config.yaml
n_layer: 12
d_mlp: 512
norm: "rmsnorm"
norm_eps: 1e-06
positions: "rope"
parallel_block: true
lr_mult_o: 2.0
beta1: 0.95
decay_fraction: 0.586
doc_mask: false
MLP neurons of a small language model. Each row is named by its layer, matrix (gate and up: input weights) and neuron, and shows model dimensions 16-143. Each number is 128 + 24 x the weight over its row's rms, rounded and kept within 0 to 255. Numbers have three digits each. A neuron's up and down rows have the sign that makes its largest values positive.
After each neuron's rows, "fires on" lists the tokens most often at its 100 highest values on Wikipedia text that the model never trained on. A number after a token or word is its count.

L6.gate68:150092137114141138117087137122096113108117124075137137099104150108107168150106120166101127118117103165152170129114165148083120132090118091125113118098147105144153103139139134123112127100140118157096183125128135122165115127106132126114170114127179125152101171117094158125130149155132113133147147138104143104083138159125134141118138109123131108091134176139125142138128129136158108134103
L6.up68:149116164124090139134096153097106119096115110176161080115174107098077132118125146133135127156144154183112144136082159108113102102155123138142109131147153074122095134168163111147139123113123123081084122121148117146129135112149143136138119097116129127153116147109123140094109124112155124132124112110131135125132135116136133127130112161148159151152115088144116151146145142097109089123105
fires on: "ul" 42, "t" 9, "c" 8, "l" 7, "d" 5, "in" 5

L4.gate283:103149115147116149119146128137104130122144112087114125102168120159116121111136144147126133069120111152119109124093116136115139106126131158105128144185080130172124195133124138132152128191112137140106144137123157139112172127101138114145118138101066092116109144115136145159155160138097076144118058129093109083136105125123173116136118157113150106129132135140127106108161143148125102127122
L4.up283:123139126152113073121151116105082126166163113110104134080103108133102109120126104136114099135126129146135151112116133127095154129174114145103120209129112084127171158119166085168158135137157116130124134083127139112102175129080138154124148146147094106133098118121154124148138164120106110119137148131105070090115115118080079129101116114109123161135128114148114134156128161147080116133101
fires on: "re" 25, "ip" 19, "f" 16, "v" 8, "ess" 6, "le" 5

L6.gate418:130148125136096144090110129145105145126127107147172132144137121130147147103092145123151131088132145136123120125132099149093091121123112098115100169111135135115139146184118136140153053098109092148117108126137120121111122138109138114150116167148164114132157115128137141173105168129110121117134161144121109134091111097114113110126117097107126157188143145148109066149140163141090119083111
L6.up418:167105140101115112104148175143169157134144154139105066131097084095158124146114113102076103099139135122102130134113137170117170119142104129115105117128103147152134136118132095157108149145155140128084067154120105112129151116107093183154070136123146132152169185148152170122132142123103137122102156114142103097138132186108122102129087140131149123136156157155097125112097096129151118126142
fires on: "l" 66, "N" 26, "n" 4

L4.gate140:131139151151164148145108116086164122125118141161147128138124089130164160108155133083181141131117097100107094183104137145128114104146099120155124112127167139145124127118124117104133114101182128111147100155172089134107120094156073124143105137195113170125104141151109118137130110152110146137109127112103108098121129075126111123114122118133130104172119137175123151100111147175145121148126
L4.up140:144103134125082140155144199092151116088124111160168145149138149128157111138145156107114146136106103109137114136132134140136176105150146117078141141110122162114171105125125185131122109123118126129132143139109147154143105094107146106152142165140115129135139097121154140111110109129157144156090091120122140092125173104093103098121121106142094102145135116139105113093127161108120144086119
fires on: "ers" 26, "iv" 26, "is" 15, "as" 13, "ight" 7, "a" 4

L3.gate268:108120091134111148097143138122136120103129149106146135089151118150108185124137156138126121140119122110088119114163143136160149102154111142137105114119094126130115145146148172138165111122136122119125114112143099113146120158137135157160142182110114077103120142126084107140129080131089105131137172122117121138128166108152122074167101132100116113153109102120179077125120150149116100137143
L3.up268:095121137106153130109126111107146134152130140107157089134081080145115122123152136139108103096147144105144081143145163130147105142112136119107141131135114080109169158105145113102084112120147133127113153115151070069155170105126071143143068139142102175126156152152138139166135118127131096102112124143146146127173136132148140152128091104099151093128135141137147171136097120107112165148160
fires on: "ity" 25, "ion" 24, "re" 21, "ment" 8, "ut" 6, "n" 6

L3.gate34:140157129149145102108094139145115156122124121075137158161136113117131101136145144109124100118145126142169107112119087121095123140161126128142115151078126138121133094143153116154068120122131133153113113146138132156087113141123145140115124129109125175137129089108123133178139155134068135157109138121125119108106144167121124115127101093113137154134156095159098118146111217154161130109120
L3.up34:175161142068118107147146163130124144138128136109139135150100162084094081138165091139137088132113104162120095138125096107081119127114159145072148125087155130118144105102164131122100111128141125161105092125117108135132170136124147153105076114120150129162190116130102120149137161147087147136138140106145104156161120161118148106108121111121109145127168125179093147160132160156146146135127
fires on: "av" 18, "an" 17, "k" 10, "en" 9, "n" 5

L6.gate8:161083130151175102123127132129159136122126136101134176162161118105175125112166056123168107129118114130141083154133127134165111130122142111131122177140140132157104145127151113132165162128093110117120158121131124153142093124092157120146097088148121110107132113113127134139139107096148146156144144121123123173089120149115205113142120142120133115122153114138075135124161159122160098112103
L6.up8:154113134138167105119147110128173107128122117132111162127145111126132132106190080132136136114127100123172111150150118136157095133126138100110151154120123083162079161136137118140145122150097105139105143162130123176121123105106181122160104091156134123105116128147157095151133132095119172146153156102163118177087124147155169123129132123064115149125165109132106121148147133134194133147139
fires on: "k" 59, "le" 6, "y" 5, "s" 5, "od" 5, "n" 4

L6.gate185:104130157095121108144122154145082111143113128114116156091122134146119124133153076119101167136102135143147128103100131135118096103086089167157130139076173116109092132200132144145118118132149157154140147143157142123152110161122128131125139143093142126171139122118107128118126153151114173117141146131118143107119141112159126192148121070116124106132141142171132139135125148097146111108185
L6.up185:079154128134149116128147147116123145109090124084099109113143118142139157146110083116124121120136122154148107127127143179128124063111153192134089110080094095079122124126166162141092159135129125127068129161141144139119114145132148157143137120124160132167144128121089136111143176114168160152123117134113160112120115146148147137112153103086138101164120135178110157134126122149125114139118
fires on: "v" 33, "t" 13, "l" 13, "is" 7, "ch" 7

L4.gate263:141101132109119136121174101141108144157128150142124076133121115167112175073116180134122142148150083116106116168160129139143096095113113138117118139121102102102103148142082174124155083125154108063099127099123092132097112156132153143140102106097095103143160165120131105139089122088158134135124124109120138178089115141131076139153100066130112119154108128136129087100146166125131138113111
L4.up263:191132110090110148134182089110113162133123175105097146151152125122107116079140131131102124135121091141118095158115104127148078110127078132136103136145137137086134172149099116154089136134143106127115120130146117084098117137113126113125086118124101109133114179162148111106133179111140148170145117145108105113113164113107146129120120145119117137132096162152128102102111111113159131106117
fires on: "ro" 56, "un" 14, "a" 11, "l" 7, "el" 5, "an" 4

L8.gate435:174098112102146075122175126129099120154129136146096131123122113125126147145149088117102117161090142165109168142141129108124097076111118112154078178105150155134126164154160109144135123125093150096137158142152156077110147134112105129125170130166087138162121160116132140131137139125089092102112115141105107154125188101156130140134105126106135114142102137158095109064167145104153105114156
L8.up435:110118118144158080136125154104162150138107121119153108131111137147123090123118089107105088166119132119173171153159140086164114139147105118175088112154164119147109154129144162130135137151148126132130109136111142124146103107083160181134114164157119109159133142132136095087152158104129158125101109121104151114138136145090142139101111112106152078103135104081126132113092099148112138095160
fires on: "ch" 16, "e" 11, "u" 9, "r" 8, "v" 7, "m" 6

L4.gate417:184136109121122113143128079131112126088116120078131143094119138164162147123138120119108147095151126134153134142134110114081152097092122126152135115130116140139129110125162151161099128113085122149111135137092131123095125136118103120147160144133111143134092129103118101169147151169126131145083109144131109052202110135139098125136129101104131124153153131125172115100105111121117147127094
L4.up417:140164153083150146129147130121138128132099160092138134074112110132140130143169170123126072119144129125079113147165169121118133117108126127131141117107091085127135155110117161106104152106107114116137164141130148187096120127182115150120115128150161131146162136132122148148150152121125141130121119115103139134136098142143141112124124117152116089110114088140140101098081081101151147093155
fires on: "==" 70, "===" 30

L3.gate90:156120111134139119147118107124140124122134125092091142098076128106104138113168134134104152095109124097061103146127127118156115116094145125128142114107123125107139139134137186064108174133128126102158167126104122176130111121118104108151136150110128143128133103142118139130131141119205132100083120142097143131151125201106144118124148155150138145111133114120119072143143153154138140157166
L3.up90:123109157107148164137153131157155113161115126135113120093090092157156139088115121157141141130163162116116131102155125121146175115175111090121133100094113133082112126098102162162113110098152166153100103090128130194077185139185116155119125133122166127146108133147132116131128132123164143137130162110096136125132202127138125154127119144106130151172103118144132111145155150114102112151121
fires on: "t" 39, "y" 23, "ed" 10, "ies" 7, "d" 6, "ent" 5

L6.gate327:121131135109141157156133111082119149130148095105127101148096116114147181106087137138123135144116136150099125085096116134116108088125120162116126132164148089173168175121130139106160123087166160104103151138153120149133164132134136127192105149110120097133132145121129156143122110101089182150104119116116149101170115121158114109157113108104119117148124131132122087129132124136102135119144
L6.up327:143151131123159143115133166120170125154135136132153141137095072141167153144098083163125173140134107145087071138111131176114088099111126187142123120103113100123158124153132130179114131133143103110095103114131119123141095124133134129129087116104136155149168135089126136130138124124121136135111126139099135183187130094156133116113126136083132164121168150126114134126195147148111124102110
fires on: "t" 29, "v" 23, "el" 17, "c" 13, "d" 8, "em" 4

L4.gate437:138127145104120115150145144135128143162142159137157120129147148123127109140122125130113120084185110154124157170103143071151115151113110142124137124135165172153153131145131110173088124136150140099160163129114148151109174146115138100115104155137100169105134139160071146116133149149145138097091106101129122081175093139119153150102147106165100128129125115182127122176130149103131128131172
L4.up437:121104104151110160122119132153129135148108174126131055108107139146152142102125162080163105136163098104126163119133133151128119159105154108117154123126116106133114111119141105129101142125117100115136138134075106103157119142117104110162155120115157164070132095133096102138125074123134097145116138159140147082136154096135144131131158170148125146119099165053131189124113134171085117113123
fires on: "v" 40, "im" 21, "ig" 13, "b" 7, "iv" 5, "al" 5

L4.gate281:160146115078141125132171120161136102100112119124130149141148085194146165089124133124070162127118129128098160099153121071113181118093157107135132173132111130136153164125100156118138123142115169143157138151109168117117098142164109126130162134129149113146145169120131128112137126109142166159116160126111109172127111119097113101155154126112139174125143091138146096128138121102168097107121
L4.up281:129136105145135141135167147136130131082117144118102165163115105132157160122114105139120121177132126128110172119074125130128098152142143100138150131115114090173114165144140112087129126113126134140128103119100106134190135137129120105109154121127162144104124149102104127107165113101111178160133160097128110153108146119085144127121145155186150129145115119081143138117143085146137057095137
fires on: "s" 18, "ay" 17, "o" 14, "ess" 10, "ust" 8, "ce" 8

L4.gate423:160149103190078169104094122134146124129121139095118156145150164099182148136140125092093100128120141164142112133083123116119169122122141108084085104146097126091127139136148117144075119102110146126120108143115178139098129122145139148119171136134127102179157151138143126146145140118105097141098147104137121109191124125148100103134105134142125134136155123114145124121104124147147133117140
L4.up423:115122102106141059147146097162133125114111141102119109128139119109130144131146131142127075115089123085108101127135069135153123137093133127179115089162161078147088147172127152116106152153138113122106140162098118169151102149134106128081096162120098152173130162090167122143138113135099118123150100149147135085094130156143108140110121132117106129155139138118105109131103145095149133106091
fires on: "==" 54, "===" 46

L3.gate158:122115117164109168121145162140137108143126096164102143120101155141140140098116129076120180118123166139132101116098136120113086088133108101169157167108089166151129124110121155134117178095107149154141138111141071165127118131135107083092116147126118127120148106128170132147143122111119134103130147085147078131152114133185143103123110101138150143143100081143126115141156144150181124131184
L3.up158:163115121141101128177140146124134112131133118183137118142131080115180115100137130106120142184135133127144125130081089121136129126152137133141133140088091151143129081133125129134116141136104124099142106152156120110111098120192136122113133145131120168132129148138173108107132105112123128163143126081172076144197136093141112088101110122107122150118072135117157108138157124184135133092153
fires on: "y" 27, "o" 24, "os" 19, "om" 10, "ry" 9, "ic" 8

L8.gate54:127123160160139161101100141150158172108150113121108123176106143127115115100091117131131126084172136128121169128101146110136119111136104133153126069161170121119103118142118145093147110129146128137162124171143133132172126176161131113091120139126103137150137125159118179109118128152094141128118150160122128079093134099112108131150129096138121127145159156114136114086095138112085103129167
L8.up54:154151146143174146107118123137171162117144126180154098146105151099143140147111173140148161124125103173159163114099146115095169097124136126112117167163121155116179144136115126152161085130153133119140128137119128151148162155097129114103143102082105149104147107174097124116129131123116124179130113159126131120105135132160090139138128131137120101172133116163125120116100107126092154094183
fires on: "," 27, "k" 14, "a" 11, "as" 11, "on" 9, "n" 6

L2.gate239:123138129126164144114125131126165112098070183160106128137140131132123152131125103163067108137145087161112153114166132157123141120111102141178116108120168083107114172141123102160150136154143148134150122133113113144145139143160166106134111123112098124136116122104085139128112139123159135166160121116116100139074097112092129121144154109111138137112163114116111123104153138131165097100158
L2.up239:119111163122143120078110112149121131129129131147097138132135069158141127083159085174096091123140091127167169134112117149191137151111148107111133108109131160175162115129132094163097117124122159152155126113087166124155109123146143166145135109147150151164142150134078121158127122117146103167143161099145114138094084127126160137161150122110118141143130104103121152116157131112150089151115
fires on: "k" 43, "s" 29, "ay" 13, ":" 6, "ak" 5

L3.gate444:143106078116128112118122155154130094145145116155121125133118141139104111147111073109104129141129119111116103147066085105101106037104163117164148128118135151173151133132111137145113109106120178145164109124171107144136109127141083109128142141105108130136138119142126117141111094104136166131109115119152116143181143143121103114147115172086101120130120106148108145125178130147144129131121
L3.up444:115084134101160125127136128101149131157156110087101122149131107117150101136140143152140090117116133145110118089120169104154115163117121112148174127097143136121147160121127165144120127094084125087107144157169099118106138097191078122138097153144165143158122154151139142103119124098126164162120155150158146127129197105142149137129123154122113146168129129145150121145165157123105081127145
fires on: "t" 29, "os" 27, "er" 17, "y" 10, "ed" 7

L2.gate62:119114137132101129133072141117123133112131154142098096093139149099139177135168122144104137123131105125104065130129116160139119153069131093153140117125170096124103132118126144123104119127123115122176153139128079168147160128140107115127146133133068147128124153176107155089113150128149131141095096130116127143130122123101129112140086115106138169121121124124097113117100159126175136101099
L2.up62:079120134127145120111124134104116116149126107126088110107105101093148154077139095125133110139154070110139118175132142112169151152100097108153177133080144152122148136102151093123126140156094157145124139139179121110115107123134112139128175122126126146170100106147111111129166136150103160147112136130124123128096108135116120127144100087066115153125120134111129152089132138129169105149131
fires on: ":" 80, "k" 15